config.yaml
num_hidden_layers: 12
hidden_size: 256
num_attention_heads: 3
num_key_value_heads: 3
head_dim: 128
intermediate_size: 1024
vocab_size: 4096
hidden_act: "gelu"
norm: "layernorm"
norm_place: "pre"
norm_eps: 1e-05
positions: "learned"
qk_norm: false
attn_scale: 0.0884
bias: "none"
tie_word_embeddings: true
parallel_block: false
init: "normal"
init_std_qkv: 0.0216
init_std_o: 0.00441
init_std_up: 0.0216
init_std_down: 0.00441
optimizer: "ademamix"
learning_rate: 0.000649
beta1: 0.9
weight_decay: 0.11
lr_head: 0.00873
max_grad_norm: 1.0
warmup_steps: 595
schedule: "wsd"
decay_fraction: 0.677
decay_shape: "linear"
final_lr_fraction: 0.05
batch_tokens: 65536
max_seq_len: 512
doc_mask: true
train_tokens: 375900000
max_steps: 5736
dataset: "wikipedia_en"
MLP neurons of a small language model. Each row is named by its layer, matrix (up: input weights; down: output weights) and neuron, and shows model dimensions 32-95. Each number is 128 + 24 x the weight over its row's rms, rounded and kept within 0 to 255.
A block is one neuron, or neurons of one layer that tend to fire together. Before each block is what it responds to, as a language model described it from the Wikipedia text at the highest values.

Responds to: Start of section or field
L8.up940 [132 142 154 142 167 143 135 145 130 124 119 139  77  98 153 119 125 151 145 162 120 154 135 110 121 154 116 138  99 137 109 102 164 123 111 102 134 137 143 109 117 143 118 170 155 156 114 132 159 135 109 122 116 126 121 143 119 136 140  89 143 179 109 165]
L8.down940 [140 113 134 168 119 161 108 108 133  99 137  87 116 180 143 169 131  91 189 143 126 147  92 107 168 131 130 100 116  96  96  86 104 136 148 162 134 104  85 155 135 145 123 103 104 145 154 106 116 127 109 148 137 128 123  98 123 119 154 190 169 164 160 152]

Responds to: Word piece after initial letter
L8.up922 [111 128 137 115 125 119 117 102 110 115 142 169 114 139 157 118 139  84 101 121  99 107 130  72 143 134 134 168 159 149 127  97 140 159  97 126 106 112 134  98 159 103 159 140 142  84 161  95 170 149 113 113  93 142 113 128  93 129 162 144  97 112 102 135]
L8.down922 [ 88 130 162 182 108 159  97  93 175  82 142 164 131 108 135 125 102 153 125  97  94 110 155 157 112 155 170 162 116 165 153 143 105 129 141 129 125 146 113 141  96 121 122 138 156 167 160 167 123 130 133 152 148 158 122 149 151  95 123 137 107 154 126 102]

Responds to: Capital letters inside words
L2.up101 [119 119 170 124  92 124 112 136 126  96 127 118 158 121 145 112  95 154 112 127 117 141 117 147 143 152  91 106 121 175  98 124 164 130 117 107 168 137 162  97 121 122 153 151 110 123 104 118 136 108 142 114  88 109 140 122 112 149 139 150 103  96 102 112]
L2.down101 [158 122 115 114 133 151 128 101 119 107 136 144 175 141 118 176  53 129 125 148 149 155  94 158 138 122 116 118 120 125 122 117 168 147 125  94 135  95 110 131 117 118  97 132 151  84 104 145 119 136 113 122 108 160 144 126 146  93 142 121  86 108 133 154]
L2.up145 [132 131  51 114 115 129 130 149 104 184 102 134 115 105 116 126 104  88 143 146 144 109 168 137 139 109 137 113 144 160  96 123 113  98 157 139 132 142 113 141 153 136 122  80  94 101  89  86 158 165 112 119  89 111 179  80 119 123 126 153 122 143 112 142]
L2.down145 [147 101 181  78 140  83 138 137 116 142  97 139 117 120 128  89 109 100 136  86 155 111 119  96 108  90 152 127 115 151 158 130 131 206 105  90 105 174 136 145 120 121  95 155 130 148 113 155 114 126 158 121  90 162 149 128 135 123 140 105 118  83 138 127]
L2.up548 [135 143 126 153 169 122 158  99 104 138 160 137 103 149 174  99 139 122 121 141 117 106 118 114  71 152 112 129 136 176  96  91  83 116 168 136 176 140 130 119 152 125 139 100 111 138  86 105 106 111 143 146  87 121 142  93  72 137 135 110 133 113  90 118]
L2.down548 [172 138 120 119 110 117  96 120 129 147 157 143 120 133 151 160 141 137 114  81 136 147 140 118 148 127 160 130 127 139 143 117 125 135 134 101 134 128 159 116 115 124 159 117 109 129  77  78  87 105 130 121 126 124 144 103 127 140 126 105  91 123  83 132]
L2.up886 [146 164 133 105 127 168 109 118 115 153 138 152  99  96 137  86 137 140 180 104 103  96 185 120 147 138 127 126 126 121  64 131  79 117 155 111 145 155 132 131 102 123 117 125 108  95  96 126 145 163 138 116 115 120 151  87 165 134 108  85  91 154 130  92]
L2.down886 [139 145 169 159 164 101 141 159 136 136 118 155  98 127 139 147  95 118 142 115 137 123 120 110  86 132 187 161 165 137 149 152 156 120  90 154 111 166  94  92 143 132 115 146 129 123 107 112 120 133 129 135 143  99 140 102 173 143 128 142 121 119 124 146]

Responds to: Capitalized word-initial letters
L4.up103 [117 121 130 129 129 118 121 116 116 151 153 137 100  88 146 139 116 122 119  94 122 114 130 162  81 124 152 141 109 125 151 115 107  96 127 147 165 183 172 117 137 104 114 134 114 123 124 122  97 102 135 104 114 135 170 123 130 133 139 138 150 150 116 157]
L4.down103 [132 133 161  49 102 134  51 127 128 128 120 138 138 100 159 131 132  92 143  89 142  84 171 131 116  90 140 105 143 138 143 116 112 167 107 163 129 117 136 113 100 112 128 144 127 145 158 108 120 134 143 103 103 138 134  56 133 115 152 140 124 143 133 122]
L4.up258 [142 111 112 142 166 123 179 142 132 141 124 132 113  81 127 123 134 151 125 101 101 133 128 143 103 152 133 136 122 145 136  64 109 114 127 118 147 164 133 106 137 135 115 143  88 142  79 137  97  93 127 111 142 106 180 128 159 123 115 134 145 135  86 157]
L4.down258 [ 96 132 142  65 109 133 114 146 115 157 140 138 120 106 147 167 124 131 127 111 167 112 137 132 125  82 141 126 146 129 129 149 131 175  97 156 124 129 131 136 125 128 111 152 121 151 127  97 141 178 162  95 118 128 145  94 133 127 147 177 129 137 141 125]
L4.up587 [117 106 112 153 160 130 151 143 120 128 111 109  92  58 157 102 116 125 133 151 152 159 139 139 139 159 105 164 115 135 154 106  99 108 127 164 139 152 131 123 141 112 124 130 119 135 100 127 128 108 124 140 107 106 203 122 122 153 117 142 152 145  90 112]
L4.down587 [131 126 143  96 142 119 128 143 121 157 152 101 121 120 106 167 126 142 128 132 170 104 130 180 127  75 179 154 135 148 141 132 175 150  96 114 135  76 109 128 120 154 106 139 134 121 138 132 123 160 119 121 137 138 117 105 157  98 131 113 154 154 138 169]
L4.up969 [110 127  99 160 118 130  87 121 122 126 101  99  79  94 113 152 118 133 122 126 156 156 142 139 140 125 145  96 146 149 132 106 117 111 131 168 150 168 124 113 138 157 134 143  91 124 131  64 149  84 124 119 108 157 147 138 113 177  76 128 182 184  77 137]
L4.down969 [109 138 106  90 106 146  92 166 126 137 152 171 100 101 151  87 142 107 133 156 128  79 126 106 125 120 153 120 133 122  98 134 147 195  83 146 123 106 118 133  74 154  60  94 117 127 127 142 153 148 148 100 137 130 142 109 163 138 142 142 138 147 149 124]

Responds to: Wiki title and table delimiters
L2.up26 [116  97 112 103 146 137 140 114 116 176 177 138 130 114 150 119 133 110 117 124 137 135 119 102 173 129 143 129  97 130 154  96 158 112  82 146  91 143 170 153 145 111 101 129 189 145 126 152 124 128  73 156 146 138 129 119 153 120 135  90 123 141 126 110]
L2.down26 [130 156 156 129 113 137 144  91 145 130 127  99 102 117 123 135 158 133 124 107 121 119 124 166 177 186 128 121 105 117 127  97 141 160 110  97 152 128 151 140  94 122  92 134 139 121 153 152 118 128 111 108 135 116 102 159 113 156 125  83 138  82 124  95]
L2.up685 [107 171  90 112 119  96 141 102  84 133 155 110 116 142 150 134 141 124 159 113  93 135 138 119 103 127 111 146  93 153 144 133 137 104 108 126 182 118 173 125 147 156 122 165 110 111 186 151 119  90  90 146 115 138 108 115 161 107 107 117 120 119 117 175]
L2.down685 [140 166 115 133 138  89 156 112 124 124 150 128 136 130 125  79 113 151 135  72  99  86 140  98 117  92  88 129 146 119  77  95 143 175 125 148 135 113 136 125 137 167 131 125 115  99 163 117 111 128 115  95 105 137 133 126 136 106 146 158 108 104 138 185]
L2.up946 [112 184 115 129  82 106 129 117  62 121 149 121  98 140 125  97 102  90 148 113 120 171 126 122 137 130 111 139 108 130 120 167 159 130 144 147 109 130 147 123 131 144 103 134 109 164 114 143 122 114 136  75 129 136 146 165 149 148 124 105 125 137 124 128]
L2.down946 [108 158 116 123 119 120 137 131 125 104 113 116 165 160 131 109  97 125 134  94  45 115 113 123 177 120 113 144 103 146 119 155 151 139 146 147 137 128 145 133 114 205 131 111  98 141 136 126 145 118 117  74 153 124 116 130 161  91  89 149 137 155 159 157]
L2.up980 [124 137  75 128 111  97 169  89  95 141 121 110 122 124 144 105 171 105 141 170  96 138 136  89 106 144  97 142 105 172 133 167 112  92  84 165 126 136 193 136 121 166 142 125  96 120 190 115 129 120 125 127 115 140 142 160 127 127 118 126  86 106 106 154]
L2.down980 [145 149  82  96 142 112 157 111 143 129  84 131  90 140 157 123 107 133 134 125 166 134  97 164 115 105 135 144 163 133  97 108 169 155 137 167 113 142 135 154  86 120 139 140 117 126 152 120 136 119  92 120 128 147 137 136 129 154 152 111 111 149  97 161]

Responds to: Word-initial stem fragments
L2.up260 [133 126 133 116 152 110 140 137 159 139 134 175  68 149 175  93 143  68 128 105  92 132 139 116 136 156 110 116  97 157  75 106 135  88 123 173 129 131 157 129 150 134 132 115 136 189 165 124 114 109 154 176 109 165 101 110 131  95 138  93 126 106 117 120]
L2.down260 [165  96 135 122 128  88 120  96 129 133 105 118 141 150 153 136 134 106 115 122 127 144 138 145 102 164 140 118  83 128 136 149 161 121  94 154 144 112  85 151 157 112 166 108 135 142 113 160  53 111 144 139 149 133 129 139 164 148 129  79 154  99 130 102]
L2.up509 [137 141 134 144 150 131  76 154 117 125 120 136 127  98 150 117 142 118 158 135 124 159 117 163 116 116 110 122 106 135 157  85  72 126 123 119 145 127 136 110 156  81 161 114 174 115 157  50 122 145  93 122 138 105 138 134 132 132 144 140 168 131 146 153]
L2.down509 [125 126 167 121 127 118 140 127 150 140 125  89 181  62 107 101 144 140 123  96  90 116 167 141 115 124 117 139 141 129 170 161 120 138 131 148 162 107 108 102 162 167 116 108  99 126 122 160 103 122  73 125 131 167 145 126 133 132 123 101 136 165 140 155]
L2.up631 [137 106 119 137 142 170 109 152  53 125 130 159 108 101 119 107 136 120 125 104  85 123 150 122 146 145 112 135  99 101 113 126 129 124 114 137 103 160 109 125 166 146 139  96 157 124 141 139 128 120 115 123 110 142 114 124 127  96 126 108  99 165 114  95]
L2.down631 [154 109 104 120 148 169 150 155  92 116 137 123 140 104 145 133 110 132 111 114 118 178 126 156  92 156 177 152 156 137 144 160  98 143 128 136 105 149 113 100 108 118 131  79 141 146 156 131 102 136 116 109  99 119 133 173 130 150 110 118 103 107 145 144]
L2.up826 [166 124 164 116 160 181 104 162 122 167 143 154 132 133 131 107 150 129 139 131 111 130 107 101 161 151  95 130 127 145 142 152 137 115 102 181 122 145 146 122 132 153 155 101 150 151 172 115 131 100 127 138 116 180 107 158 151 128 144 125 127 135 147 129]
L2.down826 [148 119 133 155 179 115 102 132 114 132 100 164 118 148 124 144 179  77  98 134 161 136  98  92 146 129 141 141 161 131 149 137  93 147 128 163 107 148  97 139 114 104 121  82 136 109 143 126 108 142 130 143 122 131 140 107  98 135 108  99 121 143 140  92]

Responds to: Word-initial fragments, esp. pract
L4.up187 [114 138 171 153 168 186 153 124 110 123 167 134 185 152  98 146 119 108 153 140 144 158 120 137 158 127 139 136 153  73 149 128 105 103  90 174 132 134 185 104 116 132 151 128 141 160 113 105 122 139  95 150 107 167  92 120 133 105 164 121 189 139 142  71]
L4.down187 [137 126 132 113  63 123  88 103  97 118  79 108  85 106 119 101 115 138 120 113 141 111 137 158  92 151 147 136 125 146 120 143 130 117 173 133 138 128 104 117 170 117 134 134 104 104 137 153 128 132 149 126 158 105 172 154 103 144 126 100 126  98 113 157]
L4.up414 [117 123 138 167 144 151 126 133  91 127 140 125 153 154 136 106  75  94 147 105  93 145 116  91 143 161  97 112 111 120 134  99 104 129  96 158 179 136 121 144 144 148 118 110 124 163 131 104 127 143  91 137 122 131  88 102 150  98 105 123 155 141 122 111]
L4.down414 [109 144 133  92  79 119  87 116 141 116  95 137  93 100 127 185 153 181  98 123 132 106 128 150 131 107 180 125 116 116 119 152 145 124 156 120  99 116 132 142  94  98 123 132 146 100 120 161  99 120 155  91 132 104 156 167 115 133 138 117 130 119 102 130]
L4.up593 [111 138 123 151 111 135 135 124 101 129 148 172 101 114 145 106  98 110 149 104 149 132 110 132 126 129 119  80 132 126  91 121 130 108  77 194 134 134 157  93  97 113 121 129 153 171  99 116 139 118 120 147 140 129 127 129 136 134 127 116 133 126 128 136]
L4.down593 [129 110 141 110 150 136 123 133 100 104  91 154 112 129 150 178 157 141 119 143 113 110 124 148 135 124 163 152 134 103 167 110 122 126 149  93 110 119 111 152 127 147 149 139  95  92 155 150 138 102 108 109 127 136 135  97 124 155 106 108 139 128 135  99]
L4.up899 [144 128  87 123 145 157 119 137  75  83 162 154 135 158 117 129  67 129 142 142 139 148 130 106 100 149 123 121 126 132 168 132 112 126 131 123 141 124 118 149 131 157 132 110 158 194 111 129 149 156 116 168 124  93 103 140 135 114  82 114 101 146 124 147]
L4.down899 [156 115 165  78  88 152 137 160 140 127  97  72 125 124 150 141 115 145 121 115  87 110 134 139 145 111 132 114 151 116 110 125 135 144 112 134  97 123 112 139  97 125 110 180 108  89 153 115 112 140 155 112 142 131 138 154 118 144 156 123 133 121 134 136]

Responds to: Mid-word continuation pieces
L4.up316 [174 159 108 142 136 149 122 124 112 139 126 123 186 215 104 114  86 112  86 157 121 102 105 121 146 112 119 167 134 137 173  74 142 137 147 154 172 135  80 136  98 133 101 126 135 167 131 153 140 161  86 162 115 119 116 115 146 136  91 149 103 134 129 133]
L4.down316 [ 96 108 155 123 112 103 148 124 148 102 120 130  56  67 132 153 115 167 149 114 102 133 141  97 117 117 115 113 108 113 124 136 111 137 142 129  69 107 168 134 128 108 141 151 136  71 146 129 113 126 147  99 139 109 130 133 164 116 177 110 126 132  91 116]
L4.up367 [163 174 146 139 137 126 112 144 178 119 147 109 157 150  67 134 107  95  99 131 111 104 169 147 114 118 153 132 142 130 136 156 171 111 119 120  93 122 126  97  75 160 157 160 124 160 128 154 159 164 136 160 109  96 140 113 177 121 109 138 129 148 132 163]
L4.down367 [ 78  99 119 123 141 137 152  79  96 109 109 126 100  98 201 155 160 125 142 113 122 125 142  92 156 157  71  93 164 113 131  87 120 180 169 160 177 130 118 143 132 107 115 133  81  83 138 109  98 109 149  86 107 141 134 147  98 118 141  97 145 117 131 104]
L4.up784 [143 175 130 165 101 124  76 138 156 103 141  83 120 135 141  93 154 123 111 104 165 165 163 142 127 146 150 126 139 126 162 188 159 139 131  82 114 144 125 163 114 160 158 178 162 146 139 105 116 118 124 154  88 110 119 108 123 118 154 165 103 121 105 110]
L4.down784 [128 100 101  93 172 119 203 139 118 171 115 112 143 130 128 147  96 131 120 140 117  95 104 119 150 119 106 143 146  81 121 112 106  95 128 113 155  92 135 130  99 125  86 122 101 115 139 197 117 140 139  90 123 126 130 133 142 131 130  69 149 118 151 133]
L4.up1023 [122 130 111 161 106  70 120 120  81 115 103 139 136 166 105 114 103  83  88 130 128 131 126 115  90 152 132 115 133 168 146 113 143 113 115 119 141 130 125 106  84 153 215 188 161 162  78 135 154 114 105 130 102 112 182 105 119 130 119 154 117  98 139 150]
L4.down1023 [140 132 125  81 166 171 177  93 129 130 126 117 115 122 178 161 146 153 146 134  99 153 130 147 167 118  98 130 131  69 124 143 129 148 135 123 122 111 117 135 138 117  92  90  77  92 190 149 143 137 130  76  73 149 104 151 115 129 126  89 155 145 111 103]

Responds to: Mid-word Latinate fragments
L8.up183 [138 162 177 136 113  92 132 113 114 160 134 133 128 158 157 144 122 130 110 132 135 123 136  89 123 154 101 132  77 181 137 112 116 111 139 117 149 126 131 123 122 128 121 181 134 152 116 135 192 117 161 157 123 110 128 130  84 134 110 128 132  81  94 165]
L8.down183 [119 160 104 142 157 163 103 151 128 125 152 134 127  88 117 119  99 172 101 127 164 141 123 144 122 160 139 100 138  96 159 109 139 149 108 144  79 122  99 116 104 180 140 138 126  97 127 165 126 112 108 130 151 104 125 139 130 141  76 137 135 121  93 111]

Responds to: Connector after proper name
L4.up104 [170 124 137 124 109 147 148 127 134 176 193 158 158 151 149  86 102 140 133 150 157 164 118 107  96 142 105 107 132 150 132 122 105  96 145 111 139 162 145 131 139 104 125  90  95 149 121 155 118 145 133 171 101 119 141  91 137 121 175  97 151 120 104  99]
L4.down104 [118  88 120 113  96 141 117 185 130 139 122 179 123 128 145 119 124 144 133 110 124 116 136 133 142 112 112 131 128  85  94 149 116 158 151  98  79 128 129 114 129  69 160 144 102 135 137 138 100 133 161 144 113 126 131 103 122 114 138 139 120 143 155 135]
L4.up138 [133 151  72 169 111 144 109 127 115 153 125 154 126 161 181 138 147 104 163 148 111 154 140 132 138 104  85  61 150 123 143 130 114 109 143 110 126 182 160 106 135  80 111 114 117 110  82 150 102 121 122 113  99 102 110  71 113  90 112 118 129 141 109 134]
L4.down138 [177 128 140 149 137 173 156 127 111  92  96 126 127 111 115 128 134 158 114 123  94 122 126 127 105 133 141 126 142 145 159 158 137 109 139 161  36 119  97 150 168 104 120  85 135 115 135 110 102 106 114 132 142 113 122 119 136 148 128 168 121 142 155  93]
L4.up470 [102  91  93 131 102 144 166 169 133 171 159 170 128 104 146  46 127 116 151 154 131 161 137  99 106 110 104  88 130 131 127 100 133  92 136 101 134 188 169 109 141  98  96 103  85 148 120 155  96 125  94 102 113 153 180  92 127 114 113  92 127 121 113 111]
L4.down470 [147 117 158 161 100 116 131 114 157 137 121 169 143 131 149 125 114 118 142 132  81 132 167 169 131 154 133 117 103  85 120 126 129 123 143  82  61 140 123 114 129  82 126 101 133 151 139  71 100 132 101 126 110 108 118 139 135 138 102 155 112 109 159 149]
L4.up559 [114 131 127 124 115 146 139 136 125 165 174 147 124  87 143  57 124 101 136 117  96 112 153 133 145 136  58  95 136 175  76 152  73 112 132 104 166 121 147 111 134 141 102 115  77 151  80 135  96 127 164 131 114 112 169  82 118  96 162 122  95 155 118 108]
L4.down559 [128 134 142 170 121  98 133 102 131 140  95 157 158  77 138  95 131 156 121 100 135 136 153 149 152 140 135 142 106  83 122 137 117  88 158  87 108 131 111 144 124 105 138 104 134 145 129  85 133 141 127 146 114 102 133 160 110  96 101 145  95 129 122 129]

Responds to: Coordinating conjunctions and/or
L2.up636 [ 86 136 124 104 156 147 138 135 129 164 127 128  87 158 104 125 100 160 116 109 132 102 106 151 112 144 102 137 120 139 178 171  75 105 137 149 144 124 138 103 155 148 127  74 140 152 114 139 132 128 116 159 103 112 146 139 145 131 129 105 136 129  90 117]
L2.down636 [123 126 119 144 111 140 142 173 117 109 113 135 118 147 104 159 146 155 153 108 135  96 127 137 148 126 102  93 132 144 200 142 107 132 109  74 116  90 130  72 123  85 120 123 125 110 106 120 108 123  94 121  93 151 106 146 142 125 131 129 134 118  81 119]
L2.up710 [129 116  97 112 147 155 136  92 140 150 130 128  96 161 142 148 121 149 152 142 165  81  86 101 134 120 109 124 144 181 135 147 144 103 111 152 157 137 143 127 144 137 111  82 108 143  91 115 141 149  97 121 122 127 134 159 117 159 132 116  91 112  95 114]
L2.down710 [149  76 113 108 154 133 129 130 108 126 154 167  94 124 142 166 144 161 141 163 155 114 118  78 142 133  97 126 126 136 170 120  90 112 127 114 148  87 130 119 129  98  65 134 119 151 143 151  82 141 106 130 127 154 125 149 127 118 146 118 130 121  93  90]
L2.up972 [132 158 106 103 143 124 113 136 110 139 117 155 106 134 152 139 136 138 132 131  97  96 141 114  96 143 108  95 153 156  97 133  90 120 119  81 136 108 125  98 136 156 115 105 133 146 116 106 135 144  81 147 130  64 108 158 176 136 124 109  99 123 126 120]
L2.down972 [119 138 143 102 137 113 133 137 126  96 112 156 128 156 138 157 138 170 134 139 153 135 130  97 165 135 134 111 119 137 143 134 100 106 106  90 112  98 132 145 127 108 115 106 124 103  96 159 104 144 131  95 137  90 116 169 148 131 134 129 159  96  82 106]
L2.up999 [121 108  72 141 181 180 135  96 124 160 129 119 101  96 140 110 132 129 106 112 178 122 113 126 118 158 132 130 142 134 141 148 147 139 102  96 132 171 128 114 149 140 131  85 111 110  79 109 176 175 124  99 132  99 172 149 127 133 138 132  79 108  98  93]
L2.down999 [113 130 110 161  99  90 117 153  87 113 118 133 132 143 153 140 170 143 123 149 123 156 133 133 117 133 111 122 165  96 113 138 139 146 124 108 112 110 147 127 153  76 101 175 102 138 153 149  40  79 168 134 128 124 109 103 134 118 105 128 161 124 106 160]

Responds to: Both and that connectors
L2.up2 [136 155 139 182 167 178 137 124 133 119 135 109  93 107 119  84 116 162 123 120  83 115 111 132 102 147  93 106 164 134 107  81  71 140  94 129 167 132 157  81 128 120 107 130 129  98 111 100 170 127 154 171 127 126 113 155 161 149 115 130 133 121 124 162]
L2.down2 [127 114 149  91 126  96 130 160 111 109  98 122 133 145 113 123 136 145 121  75 120 113 130 115 132 152 137 118 180 116 128 149 122 114  94  92 120 115 164 157 108 145 105 150 122 122 130 130 115 133 134 138 140 144 152 137 112  93 101 162 128 162  58 117]
L2.up273 [109 164 107 141 138 152 152 118  99 103 117 166  95 126 114  93 150 122  80 166 154 157 154 123 158 111 107 101 121 145 125 120 125 116 129 123 146 105 138  88 138 116 109 137 141  66 124 170 104 156 137 138 136 110 153 154 156 171 127 156 106 145 119 159]
L2.down273 [ 99 192 114 126  60 150 127  95 120 126 104 105 175 139 145 114 137  88 125 107 152 100 130 147 166 111 121 106 119 116 159 131 142 142 132 122 186 116 138 149 138 117  95 165 103 125 166 126 131 133 152 126 116 149 142 127 168 106 118 142 142 160 138 101]
L2.up335 [ 99 152 127 158 133 159 109 118 117 111 124 115 157 114 152  98 132 127 117  93 109 127  94  81  96 137 146 131 145 173 136 110 121 116 147 202 127 140 148 122 141 106 114 171  96 140 195 107 106 143 139 102 108 175 143 102 121 117 153 143  98 157 128 130]
L2.down335 [ 96 108 118 153 122 126 114  83 125 133 124 109 163 144 118 102 109 115 127 141 121 142 143 165 144 119 155 141 140 131 121 106 154 134 169 136 125  82 144 165 149 139 145 140 177 148 119  92 121  98 120 115 118 108 131  95 134 106 138 141 133 123 130 145]
L2.up530 [142 137 137 125 137 131 135 116 114 142 121 118 115 112 156 119 116 122 138 132 134  89 109  89 128 116  99 107 134 155 116 151 125 107 121  94 149 173 151  99 167  95 154 124 110 130 127  39 122 135 148 139  93 113 141 158 118 126  88 100 112 156 111 123]
L2.down530 [130 125  93 137 152  93 174  87 149  94 106 119 166 133 129  92 139 172 126 127 162 127 143 143 167 103 122 113 162 143 108 123 114 159 143 114 166 124 129  87 138 111 133 109 106 120 122 107 106 132 138 137 109 106 125 151 151 153  95 119 146 168 110 114]